python train.py --n_layer=9 --d_mlp=1024 --activation="tanh_gelu" --norm="rmsnorm" --tie_embeddings=true --init="normal" --weight_decay=0.0055 --batch_tokens=[16384, 32768] --dataset="wikipedia_en"
MLP neurons of a small language model. Each row is named by its layer, matrix (up: input weights; down: output weights) and neuron, and shows model dimensions 128-255. Each number is 128 + 32 x the weight over its row's rms, rounded and kept within 0 to 255. Numbers have three digits each.
After each neuron's rows, "fires on" lists the tokens most often at its 100 highest values on Wikipedia text that the model never trained on.

L2.up873:171153075130089183104112106120115115152132115197148117146161148115092168121163154071086069150076114085061137121134126064068127146057134136152141127103103117095114068162111105158088132152050170130153160179146087189070180185082096074176135145140152087114144134115116162139115156132109111112110126115160187125141092062127096131148103135130114145101161096136125131165102145090150121093120
L2.down873:167144084126106146105126150079081181133146116156191161111144098131088158123120124122102129142094108143134159182084094064073114132092071193114088129104129137120119105122187155141118171141129120157113149131114137127104137172141083019097106200171153144094124184125133219139125201151106181128124144075136118152129149066072123180157108126140126145141102108113170129121130112126141176095187
fires on: " St", "st"

L2.up643:146061164099136126206101117169098163133107153091174205069116068094107097129115168065117097071140094108156105139079121124159145126156095126153111144100127127085085109175118105149144116093104158143152157143128077100151096142177188107136135104178104196129107053094144174153144098087138153101105122161177133095157132086152116139106158098110137151149092099186191123131160161169153144170181
L2.down643:120098162125134155119113083159127071084119166098150153161080117138164118107132168141126103105125139074183078124130145094132166096144092108079048143096166149109106124127152144117169048166167135145146075171089081126107211131154164096090106145134115187117119119088163142206141172063120221092077129194108122121141125077078107118166072102117141129167131120169167186153169124175130168136129
fires on: " most", " ph", "uch", " Sh", " As"

L4.up591:116131121168084067131136107175104138125158131169119146117086137067140128125127129130190091091104106088135152127086099145198121158095076130114106161200155156124112116167107149129099137081170174104116145146103076173158107153111193073095114181111071140161138142114128122133129192117114157101113151110146084107154162123061089110148123158178146132093136126102122161142115202202065103132131
L4.down591:147117182115107087101181147161116105207142116138111119109088176154117109128169145162183089087131126109201121213109132111131140167143167141171083122086106109087157122066181182122105078187189146143117101148106069145141122130148171138095137140085088135122130131115088154136158197143100110079170171114172119152188140089110165162172142161078101155022080136135070064129105147124128110158185
fires on: " R", "orn", "w", " W", " N", " record"

L4.up865:127095120144162124144073073139139127119164167130167117118114105129127167072083144114160107113167165107139086147138133121091115144165139128187145157117135163107066132156118101113145117147101170129173183164139173150156183103176136096109134112128138168110111123121159128167139092154183130141079098119128175150121149162158141157180091096093102164139206176148137143187090152122139126139123
L4.down865:046143120102122107147141129139136100113139155090186156124137099150154214140123135133171092069113127159145142125161088204079131094152158126094174177129122148113108153174155108079096121083068099094169097157135140128149149108106145107107108126170108125103090134132126127136060106164101123107136138207128145158103164159074131066130107155037167162124154151177093125108130120100131083161163
fires on: " |", "|"

L2.up8:128122111187063169168140135133150141090090114135195152118118132094128132159057081108153148101185088095129159108165105128105129127136114098085070150079110127108123165103157148169118129100105172109185145160123198091134119165134094141153132109117208134156151161117111136091132119180082119133054118186117092120171092190137168137099140140092178197138090128199108166152150136101129080124122
L2.down8:114124088130108085121141075104165174148070156164178126171080136119129070156117116179126164114195136192136168118126125154107120117059114139089095111111091133109147156040103138101091098090121175119131122148116166064134110140163135171102151174111112153155143152118068143071133102126084145098101182179081083166196123163125153115106168147151188145135099095135156148161110178125146141078160
fires on: " when", " until", " while", " before", " since", " sh"

L2.up875:068086060127115109114106141112119055074117126109096173132110105153096155118098115077169148122143064088108079111160150115085145143107064062146169127119188145183102132112119103149105171133127115180150092201091085112070134109105110149146155139084140107148128183144178113161165174153120098130117135128162083126167175155087172102163117170122118107088113115107120116119171109103133090093125
L2.down875:074163119109151137106111138101154106087116101101134131162097150152080069083116183099142115117172106153127142144161134121086144178089074075163175090150166161119090128143132134159078096135115127180110071132087124091067144099158089138126158121078156169123107156071215118118191178155092104127176093097150057129170162106120137145171102146131164072071081083038139110094160075094139096116184
fires on: " \"", "“", " com"

L4.up609:039157148097119048084141176128148097166117234153122131153093181144132060155173129117181102139179111101120104144122123124148112082135124155150085128122102181172126090174184149126175144123107175133097116114091099153134122127152140167165101178115134100182116118155136183158104110083129119162095120156172116122182181076126214143161163097161153181144153137132122088107144124134130186105122
L4.down609:158155092096198157069124157069146177080096164149156084118126102110121129131150136044123133199111181143119146110152162086190105194174100100101112129090108105114134101130107120129182159118199089137134106132157131062183116139075121142046157094147127080161152104129081121112139112125120146165127129153110114116086134137100129175068155200113153119140125144096133097125118135203122134139109
fires on: "ch", "p", "m", " cl", " Ph", " Cl"

L2.up712:139121165117101157136120096155090081137136125144163150161129103124119110124152068127178095077128135156205144131161168089091122148155117100114155174124171158098126123124131162183139164110162143126138175102102143147120113124151128104190159106162111100081144130074111163172104084091181059126150073110102109171153092108169104126137109145160095134134138124135072126160133114063152182195111
L2.down712:147101135056131123103125084108114114126179150131131110131142154156149114155132096165156095075132135118162122185154166106134081149088096113125087128155149150108119118096110096164175114151141087137166078102144123134094138096144118138130163081153099141127174130099115112123085080165146115144163111046089157175117107107128115105172118131137115081090139104128078168182059094067166186181131
fires on: "x", " ex", "ex", " Ex"

L4.up687:099068179115119087123141172180086138129115094137089134131103145162129172105162104120181104103136105126093134118124114102136108177060098140062145119208167078105116151138081176089107198153106120135114089147145116150132129127109078085169122024122082091118117085141111118170156111122129115112134134102189065047148124128113151100139078152158144093161100173161128120095072112137109166099157
L4.down687:165102151079098130187167151100134185111073162174152077157199166125081142118102115160085116128138133119171166113160140124070119196140096033117114120137106135094035130104129127103158100129118125126186082135133092112080118097079137182159099106173101144095133121093129151112175097160106117103158174095084126124139135101111095115125126124162126152094136195152117096071139107129078081118119
fires on: " O", " Bro", "ou"

L2.up170:132113081109151126092102098138126115131128103118098176145120152087143131097069166110155108104156076102136088125174123146193187143168098106101168147155102146160117111134168160139105103146123168154117144207093129080088171138128095140129153103154169111137188085163089139128140151112082107101115135105143107112110117179061086099191131185099099105122077115110121117153102115130150050068071
L2.down170:135153118087142131147112213102093135137089098048118117104099139114136082096073197176136112127166101139133151151152114146169169163147104082100105103198095220111082134096136168152136115133154151152111128132118147064102106098102100109138111101111126131127127106126148171138114121180060158127095124093166141119093129153129101089160106174089160084078142134054125106140134153125126119089119
fires on: " \"", " book", " play"

L2.up864:166141102118091128162124120059104129123106137090056132141101110153165131091149146103154088074125090115104108125106168129133145158180046077090142141106117104145135092122150135091146155109190141134118145121102117112092103179143135157126141118139083090153151101131190084172101157094115116128124134120172037103129140176110119141161094148129153096110083161184119148112123146192175070150128
L2.down864:137069055114101141120148184077106096158096171125133133126101171133095130107063126067170116086164153076142106109106171179122118164110161079095144102141085097134092116147145118070136096121109108102142137185083137119172128147122122154163128139148100126131109095141128193169070101139110109077121129118106149089098107192125119065099085120138118119088104111128127163181157161207168152194079
fires on: "ity", "ial", " National", " World", " \"", "ism"

L4.up252:118130119100099100154141122157116096126087125175139144100145107087098122134143099101133172149103136126103121093116145119130127076140096128120114130126141153154185074183126161142129147191151129126092059159145066146151112134073202137180136175133174096136137142128116195099132067101176159164165091154157141045129177143122100143128141155103149115137094103064118127123068088143131169120129
L4.down252:121096177078180109129115142117168156081173181145128118123141095156192122092067126112151115081083143195132088160144102128102104139128120127153115154076101111109156123120121150111156112120137108148099142078103132123097103132093084144166112171157100139140141164108164149089120147134160115158096145174136115085045162146114187164077111078095156125169148178115162084130124143136111148161201
fires on: "1", "m", "ch", "ate", "c"

L2.up33:169160141121128031152128128141085087108106094089122131098180092081104077083105123051101129140113202097131124148119204098114098129192094107105133123128135146195162106129145116086111172125136147150124151079084126110172124110096092204121144128115100092094080119147098080118107116135133068121170142139139132108145131201088112147125143151178170116135146145151101108110142110125108136093128
L2.down33:193144149134120090079200158132142096102144140137140087156152114090113116084112100057133188102206089138112155168127179065130090071114145133120086122102160151116145114141124169112097140157151209172120167094065117130136157158109081106109172144144094113136117144128073147118119105102149081126164137123120131146153145150054145129122165159156160121132161137136103107144134126119117155113146
fires on: "oc", "ul", " Soc"

L2.up253:177187082070084142128177165128159145175146166064110097098151041122131132108145120156153121180131123154057118134167117088144153096203171127161128110137141176114141081089110168140125134134086170155122080145171190137129132136118125109160128140076189110135122110150151176084141173124146106136203128142122152134137130207080160140159102142182123127155155151202075083106185060081091069100126
L2.down253:170174075088174143113128128091237199223129166057108094102163150101131121099128192143121104144115141164091082176112148107115133131135115131161147071096151122085145100138098155109157165141117138183133126132136154155053111099139127150150128142174137119181109205097093138073113146117112126154190152081113117168115156160106163126141064108139176159112077085097092090138185088107085115093119
fires on: " two", " three", " dr", " four", " all"

L4.up73:108100150150135114147108129115158125092154174174118128069119118150113144169101088086117114127218147129138074104156137086138149143167136107137114165103138121114066184094113058118194168142097091123122141075132192150150174084114185151145182142061113186134120177098122082152108129120131109123157147131134215138069135124105135137193121129157096139179164125110132133132065116122099195127092
L4.down73:092131111145108111142114102156139053122155204072123126116166097175180144122153024190114138175119142102159129141095158128110122125060149191127117133153056158143104074137134077130147146155124101121120143153136151118134153123173120105128153156107170127138070104121207108180125103165100137077200198162110113134141165081128099126159077089052130169108142154146116136140095171110118105133098
fires on: " |", "es", "|", "."

L4.up361:132130173123095175175124101107111098153122129131101151119157084109134155104135070069152187139170118169215117051130180073140173134150180156108138142141161162122080122154130127175107126094094159127167214048119097105082085099111084059110101158212105111142137132121111115104136165128111141150162108153092127108104102113144129101150122160126128112102127088056154130128131163161134104165091
L4.down361:185080195134137073153106079127061173177151122092144131084120111185093079141117121122152160093119144126094155164105122085159212150101067063082101138129116115129167124101096110153090153128087108159097125096078114098123112114144086157143104104122175160097127111084157148062081107147103125198158095181150113111079145164140116067156086139157123106098131146133091109165162143081149088121111
fires on: " ex", "ap", "ess", "’", "'", "up"

L4.up758:098102093163154131139109157101086129168121123130145076125166142122075117116125161145132169170065118129090105091111200127104134129130094123125128148121132076162134073185159211115160140121110124060129103126080141179079128135098196144117119152172122113149179068111160198174104164109192126125156105100121107083125135143152104121107208153124139164103088101122177148092126123132175110116180
L4.down758:134110052110122082245095204169150118112122127154111106070105145152161087187172137158152159115154114126176133169160139134091100171129092122104123097182082150104132108091091156119120191220112107121131069085070136140133125131111107151133155151145142193076133162072149150144131146119185112108134072147079142096107196140149095140108107105166171150128086173161077148155174099115076118105109
fires on: "w", "m", "ow"

L4.up615:142126120164143159113181130206104127131158097101141127130141098081148105190081075154177122126107119138124108121093039159126078174094068193150124092162117159152069141109122103167117148107114190140154139119125121205101123178153138137111177153095129144071129171096161154132119147114093133129059094110080109127181126122136146128072164142129135147121116085136127148145155181186083110124116
L4.down615:173137157159157129116114161171132099084089170099123067167184127112046127163169104133112093107119169135119100182107194102143116097151139147173119140115092123139081143166154155141110116110135141080113123118087108128098161145159141182122154072185129174131158135114107108164175183141053128153145156110117132172163140131113156095156173122125105163078114078176145080148106120095173099097112
fires on: " N", " W", " w", "qu", " qu", " Mich"

L2.up345:067170189112091159063126119109148153143078101098102115114173107125124192135138132109128087155086116124085116139136072089123162151172195103133229117154129147117071099108065110150155152119092099084125143115155152107120143077145045108142108122132128114065143103139098210148107107057104170133113169171097181126097163170096130180143101192107135078059147124133076098090182123111153150159116
L2.down345:092154150169109105068099118141178146173090100124120132133134068101103201136175088132124112157091126132132135170094072142115174179147166086240114116180148134167084122072090103142154097099112122158130146122187164099184182100122089110174073172139153138067138159130076138070125103051132164116130111150103157104152126105116114148144096190106160165079093109151135103105135131065126163168049
fires on: " several", " other", "wo", "ven", " three", " many"

L2.up124:093162075103118088151170171138077105110159139090101115121170087094115122148176132097105157089170077133134109118141203073118131125119142152121114081184121110157145092093143124117112141114080110171169144132141138069120124136067091147121142132108154110135090098174073132099111143065168152104091140131147126143178111150043140109116127104150138138160130142018117164147182072157139173150170
L2.down124:130140123145089139091168139176185159121125171111116125147148123097137122136150148067097122087124102179133076112091168124065067166093152106149133056151145123127157126152146152126105138057105119105158157136088167133138147151107082126129147105121106112125081125180137094070111164106141053069148124099100120122130132142083124143115189146141125192133190197052082129169205148164140165150223
fires on: "ater", " cre", " estab", " Soc", " University", " oper"

L2.up229:059120132083144150137123190130115170148149190136158154093137108123135063151173072130104133095165060087117126115135117162113146109161132071057132119133096082071175123146137080181134198171087121120137135138093148147085175119042095107131172112181128154143145089141080148134114181102136133112106140093101159111108074146093161108147135125103097099103080127171112082123117172145107170141125
L2.down229:182115156161124117134122151074138138106124174131151116148146124119160107108125180174108160190194121171124108134151146121094118113164107133034162124126103159137128166130140162128065188114111141082146112088091146160121134105133073097132166109134148143141127122138055173151132147114090109158161134086107143160147147093118170139158111116103035084062060136119114125173083111124165199132118
fires on: " $", " not", "ould", " have", " has", "ever"

L4.up144:093138118134102129126101107085143130204109145113127100147120114151094140160119100167139136183129121140111149128139124180096175095137079133050111148069149099163145129109188131147138173129110103103111132165105167134125125117094159094104111138127118132095131082125201171123132127063114143073148117099151129101141118098147133105135141152157145144079114111104175158120075097044134099137095
L4.down144:132101126118123151122183092127044096134104101161156124135041150159175077165076104080133173149148131129132109134111174148131103138144127073153178138074156116093115071119114102095108153140102096106080156094097104151136158086163108099110086085094110155137113185146120159141140062126119110117093028086138068082141168099125176123160049100146087129168094120050108122102080105141182148117122
fires on: "p", "b", "m", "l"

L4.up831:153133068130152103177095089149122120091107107134134140117107127155119169080081137116103162089124124130106089139122113076092150166133181181118194147137110126108116108107151096154139141155134142132152157154132185093108140126151133090151106127151152124056143153180098134128049171136102139106115146071174142068121132111115139187134171145113165127176167105143151173142162177121068203102113
L4.down831:049136145138128061088123100175199203082106125091113064133134138079169123077114158121131150048108132113130149143113153108114156138138100114106185179098115107173135144209115073097182101130101119118164107127105148179124145080155147153160106126133096134136120180130116188083076098109127102083122126148091098123152138173121142099195135155106136131162135184133140156143163078139134123079097
fires on: "H", " H", "7", "S", "os", "8"

L2.up729:112123130139109170189135134138139167075155091153050121137136077098152100135089146093098162149161160115131120121129142160103144123156136179121167182179180147112099096107146133143094222150165148127137156097148177087116099162073098078126148186119161132141154095193108104179162120159112118170115139162139156156166115121106138099133125178132131111193118106183143140132144086107083128177103
L2.down729:153092106094118139139106126127177179125144151127045159110099137135124088099133125114094147110190150025114202174115100156073152119094126160106100118174162156126122102121148187128112171118154143142151102126171131071100062151114104113093100171124161163156166127212097114199143106158148123107119146143138118129157130107120128134177172195071099147178137157155145108111103074089111138144126
fires on: "c"

L2.up649:099142126098139114113176137146077145140089154154123101117074146117108073134124114090138103139135109189134109077112106134085102167122103099059101115181167098098164135103111163103133125128122186081103051087137151171160118161117166135161084126189126149131130168125093032091116131183165145035073117099176159113112090116134153146104095157168165134121123114216176204112127152118110087131107
L2.down649:121153150184142107042172119115175156114095177147120138095091070142091063139116159137166084153139095103136086150128194145090118156134098175086130111197213142134109134154076152167120073130152171145104042094138201117125117130106145160121112077078149157154124165107141081091183096154164173100095119121103114116115145149080073156109120154148165131154134174121169152124148140152114117127105
fires on: " can", " Can", "ou", " we", " may"

L2.up938:147138140148121200127200086160041069160163091146079141163176114107130104062156094138142083067145122165186129141164116103097155140158165171146117112111113155082098134125134113117102141123059078198148151128159118097165131139124129106137119132161115169124206195129162157126141110124140099191116090153101160160097064160131109111152102125136112129166120142151106128118141141127128107120136
L2.down938:136158177151115138090148119119122122139126127148144096140161147146102131123161030138108178085143093134188142162179124153131151092103124159150119128121136138104118125091101150135088132136109102147148151074180104099110116146113184123155126066102093210127187197160109125118095058103175116160142135129123162130119074122163109111173131105132126154180125126150128120083067141044103082162146
fires on: " ex", "ass", " Ex"

L2.up920:111094127076072151196184140133135184110142093137082112123177099114137154145151157150116186143187071101098126085149135097139108139189171129142137114157167094069075122089127134125102184154086104154149141101171109135077079104127093075155133075095102100151168118080074155139130127180116089112165128109165054118115137069103149098137089113152170127155111177191098120112135081171069128138111
L2.down920:106095133075093111098165101154188137149106102153080099127129105171096145102148183175100144174131065111090142099159132136091102141134176160084134126192144110135112120126131160099128120141128106141183099108186101097066090099144095157111172116121104125095125202108117151055166151159133101175157140120114096179116134063138166136144109149177157128159144146124096097078113066148124132133154
fires on: " one", " o", " O"

L2.up928:094108174106121116177126118117164139128125116117187122127114128101137138125148160130122162095135134049164165090204096134098113187103148121018153158105115141133115159096122231116148135159134165146174125083191084137157091140090079077130148151074138135111092131143186136128121122087106149150111146177145155114179120129161124104144175115182160191160109081092142136152108134180086069102117
L2.down928:158171109117142091097113118148220134093131159175130074039195139115155155140140129097156164127148146147064118114089087185118089099122128160109157114125115145128172152138175127107160131138162222063137058132126126113136096151090128062108100142092107143090115098154150141190119117102137096159098136173129140050130118139139139109126127102142159146139140067074155098153061120141085100125101
fires on: " Cl", " cl", " dep", " were", " are"

L2.up106:099159108122048112190168146132103131073126185080105131164157115117102149148132109143097182082093117136128163099114144140127147076162156060139125166102051084116079097083090131162096196072132093126152152167131125121114111180153087108122152187147148107150119125124079148174132075144154174125103101171145125149158056093127152126112133148080114120138104126168128124115117152127141141081159
L2.down106:148146045105060113087150093112127146110103088100126136132137130166155114171118107121119092117153085090091153151168165172156127072112137086127102206135114126128149132093100094096124148114161103103134097112114122136171065090172183121130116184147117121200144177111083213202177095135057118132116154138093174147138068113131171143119198115099182138138143119130158104148110179120079109112134
fires on: "ult", " until", "ud", " after", " since", "fter"

L4.up35:133049119124116086146191184098180124150099129171140187137158187108132132187109169167173121091128094141171127178036125146064122200135104124115127138163106090104127147136165130178120120123142088093200109105068101136091155129099093156153166151112175120115116112137062129163076112107122133106104130139108082147086130099139163137135145148116076130122096191097112138101093173153117172093111
L4.down35:140158134087140134118176104087105119098132179109090087074132140116126113181140111104135072138173105145112099121090165102144105165156118069124124100104145144138116113154173161140153151131139059094101148139107099137142100137203115170124135102159195124084169100095092132163119159175143139108162146147105089137117102153130108160109145091100123071073145136098085147126171091145150130109142
fires on: " not", " work", " music", " have", " be", " mov"

L2.up42:095098162089118096132189169120126157152144084079171158104096108118109149174151155139098101163144087125121140102114103101161145185106149162167150073122097137112144094120129113150162202109083129123155164170104129073122134144117096063164118094105145114111133126133189135154095101081097110100106117118117196194144159184093120151133077146223140117126131131201076118134152101065099103133102
L2.down42:084113148142175067106158169076166126178135133099121147109151102111107119131184150134109092178094120130071116155068148140139137212062163183170110140137132103115112114091154178161160142099126110147168132153193121086136120139148122115160078138104141186151148170120144077112118118074103082104129147159116119215161188176147108142160099128224121132112100123124082089078187112116104104117152
fires on: " some", " many", " several", " three", " two"

L2.up377:104115139091141141096149142081121149156119136126152183131094117100112162162121174109138100174121137114099159173164061098147135187154133167144208110151150130117141125118111153129114171094054114131084121083203148141107094150096139023221077140146125074109126101183193173094087192101119107165133095149167151144100142103113171121110087101129136116143135105149099102157131086130102156140072
L2.down377:160085112116089127139146096133105143166120080133104145118071105103171074102111132146103177175098116125121144134113106110126121161106118095127135129127130133145141089150135084159177091100166134161145096100118115104185089126147108121144102083179128135141123117175081211103154156155139162122167137111118033083143135085108103175089073137148132130159154077090135090098133146137096138150132
fires on: " An", " two", " other", " three", "The"

L2.up816:110165142128104136158103185094119157119116122137142176140072074102151149064116089105081155144157103118134131109184092053139153155136170121100137168118051089099191128167144122089139116133107120127066116131138087197103131133121108137128112134100118159088111137118158123110123141103161094154074105173159126123124101109158142117049120147132134122094113094140152178083116159123140143103125
L2.down816:146143137157132101136050119127068161134112153174147076157069085140128096104172080123111143138152105159137109120142105092109140099087176102089097133131099091112153104154121089145112113109127128110056183160145142151063126143189126150134162175111098134190072111126123101131124100129145140131094128120112142168084083094123133181087127182142175127140141109165139170164147127176129100132132
fires on: "'"

L2.up38:138139110117112153160098141161112111155086113131214153181096075101113126147135171109163144137128159099100108096071176118097110123094114165125183132126074098082158106184165115126071137112088074097113140138119120134094137118111131109125110214115120094142085172077120122123115160092162093088098113123132130142122142110164145124119105170173117098137158098093083129150140112099134194103119
L2.down38:128122138150077143162114101107122182143094101132140135145126118090085066109151159166141131104116159080076090109146175123103178117043121189101162133135090146104101084128149126176126104147106100111141093130130143203087145094077089122133214132101100140104122149091105126122161172073176096111109045079073173176117141124173135159142114134146141064199166129135126113117098052096151123118095
fires on: "'", "’"

L2.up689:188159121153149140128133151088129087169188143133168134146216130127115130077113150099120134154139099102051104134108100093098123148114150108138079133092119136127151112157125139118136151090081133114131070128166100093068128229158084072154135113147162111141104136116144206100134132089125163111077116099153130122062114138101080150150144141133112098092132098155149101118177202109143134111130
L2.down689:166150101126160162053155177110169145086163138171171154143124098081081142105110186142106121151109116122114142197090082121124136120106141189119070078157120134172122105133160140134108142143151166175139071110165122057105079158147089102106181191175098108168108200123153154105116100123114161103077132086088127149100113125079096113093130120104140205183123139076164144117161138098142132095142
fires on: " St", "St"

L2.up91:109125110167119119193083104178112151166139152143181136142098176123131151180193180135121152160099104121129174150084111105162148174143103109099175154097113192136140149102151188155145142129121113139134144088174109146113108141086180121149158133141111103103161157117140098126134069115149146093097143127185162172075191170200152154115084066200113168136139097123129169096086109127123107121073
L2.down91:083125126031116077177134133119153149126148090140193129127080165138061080163119143122134168135104092125125145132063103123130142108102130131149191133123121103111093156084144104101118164150137154127170081121159119140107144137142117147122148176153147094091129121113082121111124136153117153146080160122126124139127115120134111146091088115177091147165100168102148113107103164175130168107128
fires on: " were", " are", " be", " was", " been", " is"

L4.up436:116075095161108119165090104153101163116148070155097094083160132147080165045133083107131155077040161123157152153163108127062173102152161160124160133071127048158123156130145190078154123138111159109198173122143130114127166103156132151101112086136110149077108127148133165133090163143160125098127130117149067068111102147106073149133112159104148144146062127140123152148134143090122087070072
L4.down436:144162139107123090139156094048164083144147142115181129136092132160121124160138156145113140130151116142144159040140104073137096096087153152140130154136085140111163104162034077141154178113142118138071127155176135115107119134120162170182164143115164094152160096105137154056102089144169136150138157142103162154096113125111129141170076121145149112160112108142101158058142172197155168161129
fires on: "old", "7", "ated", "row", "8"

L2.up330:098121118080112181151121116119121127145125148116125125136152066168128145067038156143169119109146144127141089134130069099129117178158081132123180184103136118117123103171117152108113163164118162181118164140145111136082095076121127107110152116120107118126135104129083077134153114112152123184070145113193176108127133090089144122165067148118135162073047156096063146104157124107118113087105
L2.down330:131158084143202180158134151140185130169091156093151194138098146159119132095074204177169105107137122084083121100111159103085145140070088123167142129147104147145136160130119142140139100107181101086138102131140066060119094017138152126176114086114125157161155187115119132117117082114113122124066138092124149136150134134166178118114117153167166069089120100082050142090180109157144116115141
fires on: " \"", " T", " t"

L4.up403:157143144178124113163122118112104157126133089139122131148133164106139102173002153073112124127111128182163163163133150129131142167179140084075131161130164119092126066169154088168092192140089119121159165141070164114187154111110068131117121147112132129130208180192157132142140136158119091152179164099122181153117060093137124181108135107113086169190146098153164099162148135173123141179149
L4.down403:101148125120087122194112113133163176142090157124150202136070092159131123159133161119149144128124146156138162130154167155145150130107142109170083096137144111091166174086130152160168166130198152103192132156142120091149143091109119156165062139088171158115141147161150127166130145167104137129145159158095121185180107113144113138079129145136147101157162130156176134161082146147108152121081
fires on: "ec", " rec", "c", " inc", "es"

L2.up271:116152114118183083133143096116130104106087118090102147123099127113155115097113108081128143109128146117086062082115178106157108123112101146155134162145156125136103162142046113110198184103156145143150137091103121127080112155151107167150183128120077057157134148146095118195107135093109118098136146147180119121115162173125077098168088109196159137046090088168103126112157119122102113156109
L2.down271:079108119090161100148126137172125098170117108069173069117188117121143143074123146035105160099115106137163140141061137090162116154131140110116141118097106085143134090105135164092128064163151111119141137107108088129110116097112082106092069077197123161093050108146121129147184160050132153157114065115151146148128132163118079167120099166119062104128129122092088102076128165074106110113153
fires on: "ul", " em", " al", "ia", "ies", "em"

L2.up372:113099113131065139208148144168067153145173106172079169156153100117146113129138149101119117122127157128145114095117178108146158149137088105143136186145116122132161141106181120118155185161070115151083150117133124140065086173098145071140139120137132111126122111138130135189106124126133095128155111104093147122182133120097094079151121114094169130149113091149151210099183093137092191104139
L2.down372:108126159071140110107165175134095137163120158118125146128036174138126087099146156145093143139087179181125143160119118163109114165105114153113057170133114134113135166117165119076141158148139161109159116143149135009116089132135182098110145144119119134111093157153158075129143084129100053131174122150130155171166136122130069115185123163121135146169129132064188099086124138158129159122161
fires on: " c", "c"

L4.up200:095087096139124141103151149171142184092118125106134110133118159167095107128083101132073071083171088097143113088102123138109136130155141118124143133123101164095130144156095182111100212104122121125096192086163163126190065152101100106128161113123186107116152131201154161126132127182151123195136116136131127075116151158125172129138095168090108144138165116115078110123152075145114101145134
L4.down200:102142166100071140136108171116168112133117041130120133121077153142064154130192106172149125154124132094151133173140087094087103165121120208094129099108128178167163143076133070150103103097124145093095132201102086109149104115110179152112091168141121100115099140180121109154107146140149091155118157193093205124138135162101113130160160156113132152100096163114133151201104154089178106109106
fires on: "c", "g", "p", "ic", "iz"

L4.up612:118137096144096140153132168134121116182155100154149067144113098136138086171150171115085105121130140099092115107144125115095148165130145189142114110103070114109152168175138156197116073167086117082106088114098156194089129110154147101137131074170167128113143116115158139111131137105112137098163170070114135145126086113107117119112069123107123171180145113136129100174106097144103061091152
L4.down612:131138080074144100119099101128081126093114110148145096109118112146099139166119110099126173158102119154192186117149129120111077121145105110140061175153139131128137053118156101083112162120130144170158164111133106095158103138142089150187119206114152093135083122150144083107122181107109120094153149114107159082079095149167168172153085115147070113129120183118207117084132143112100126152123
fires on: "ar", "st", " me", "w", " St", " High"

L2.up195:152151097120106207073134119204071132123106113147127130157180123144154123162153154120162141135112144124136112084141122038106167125099135144175048120093167194092144118180166114148142099106112099131146166125107107202154142239084151064106099130160130156067131179103130108096167169053148120139132077140179148072120078136154137171172073168137138136097121115161127149138105146143137135144147
L2.down195:184130045108116164093094128154097138139062173117149164119132140140149129149145148151148150111159114093125131149179122074110142152071141143184057140112138206117132054117117114113100113110139122136111186128110148129112134189152151082089083115145159108083092162146139119072178156110099139075110108104112134099131100142156116147139112139137085139128121176159196092115122172103178142118172
fires on: "st", " St", " st"

L4.up542:121167140183166110117064135189115113126164170165132144120112102126185194123064153108177138095118082153165161148184172138076075117183101110117099120104162166122082088134123110097137093104096107088129152104177137094154162180134148125099166168109153108111165164081144089152137058140128076128097117119131165128095095178083184089182070150131083155129182117167103123177155098152109103123100
L4.down542:130143118148132146125139186093103099142116134082123151188108117185142211139157138059162127107127137159163130126102139145163145184105137142172164131196125078109135143157135135078155189136108122169084108106072133133146116172117161091182143065126152127125118113079140041186120119189160131164183166125100105156083167148157101116129137125098132124087108128123079135101139169083161119196080
fires on: " |", "|", " "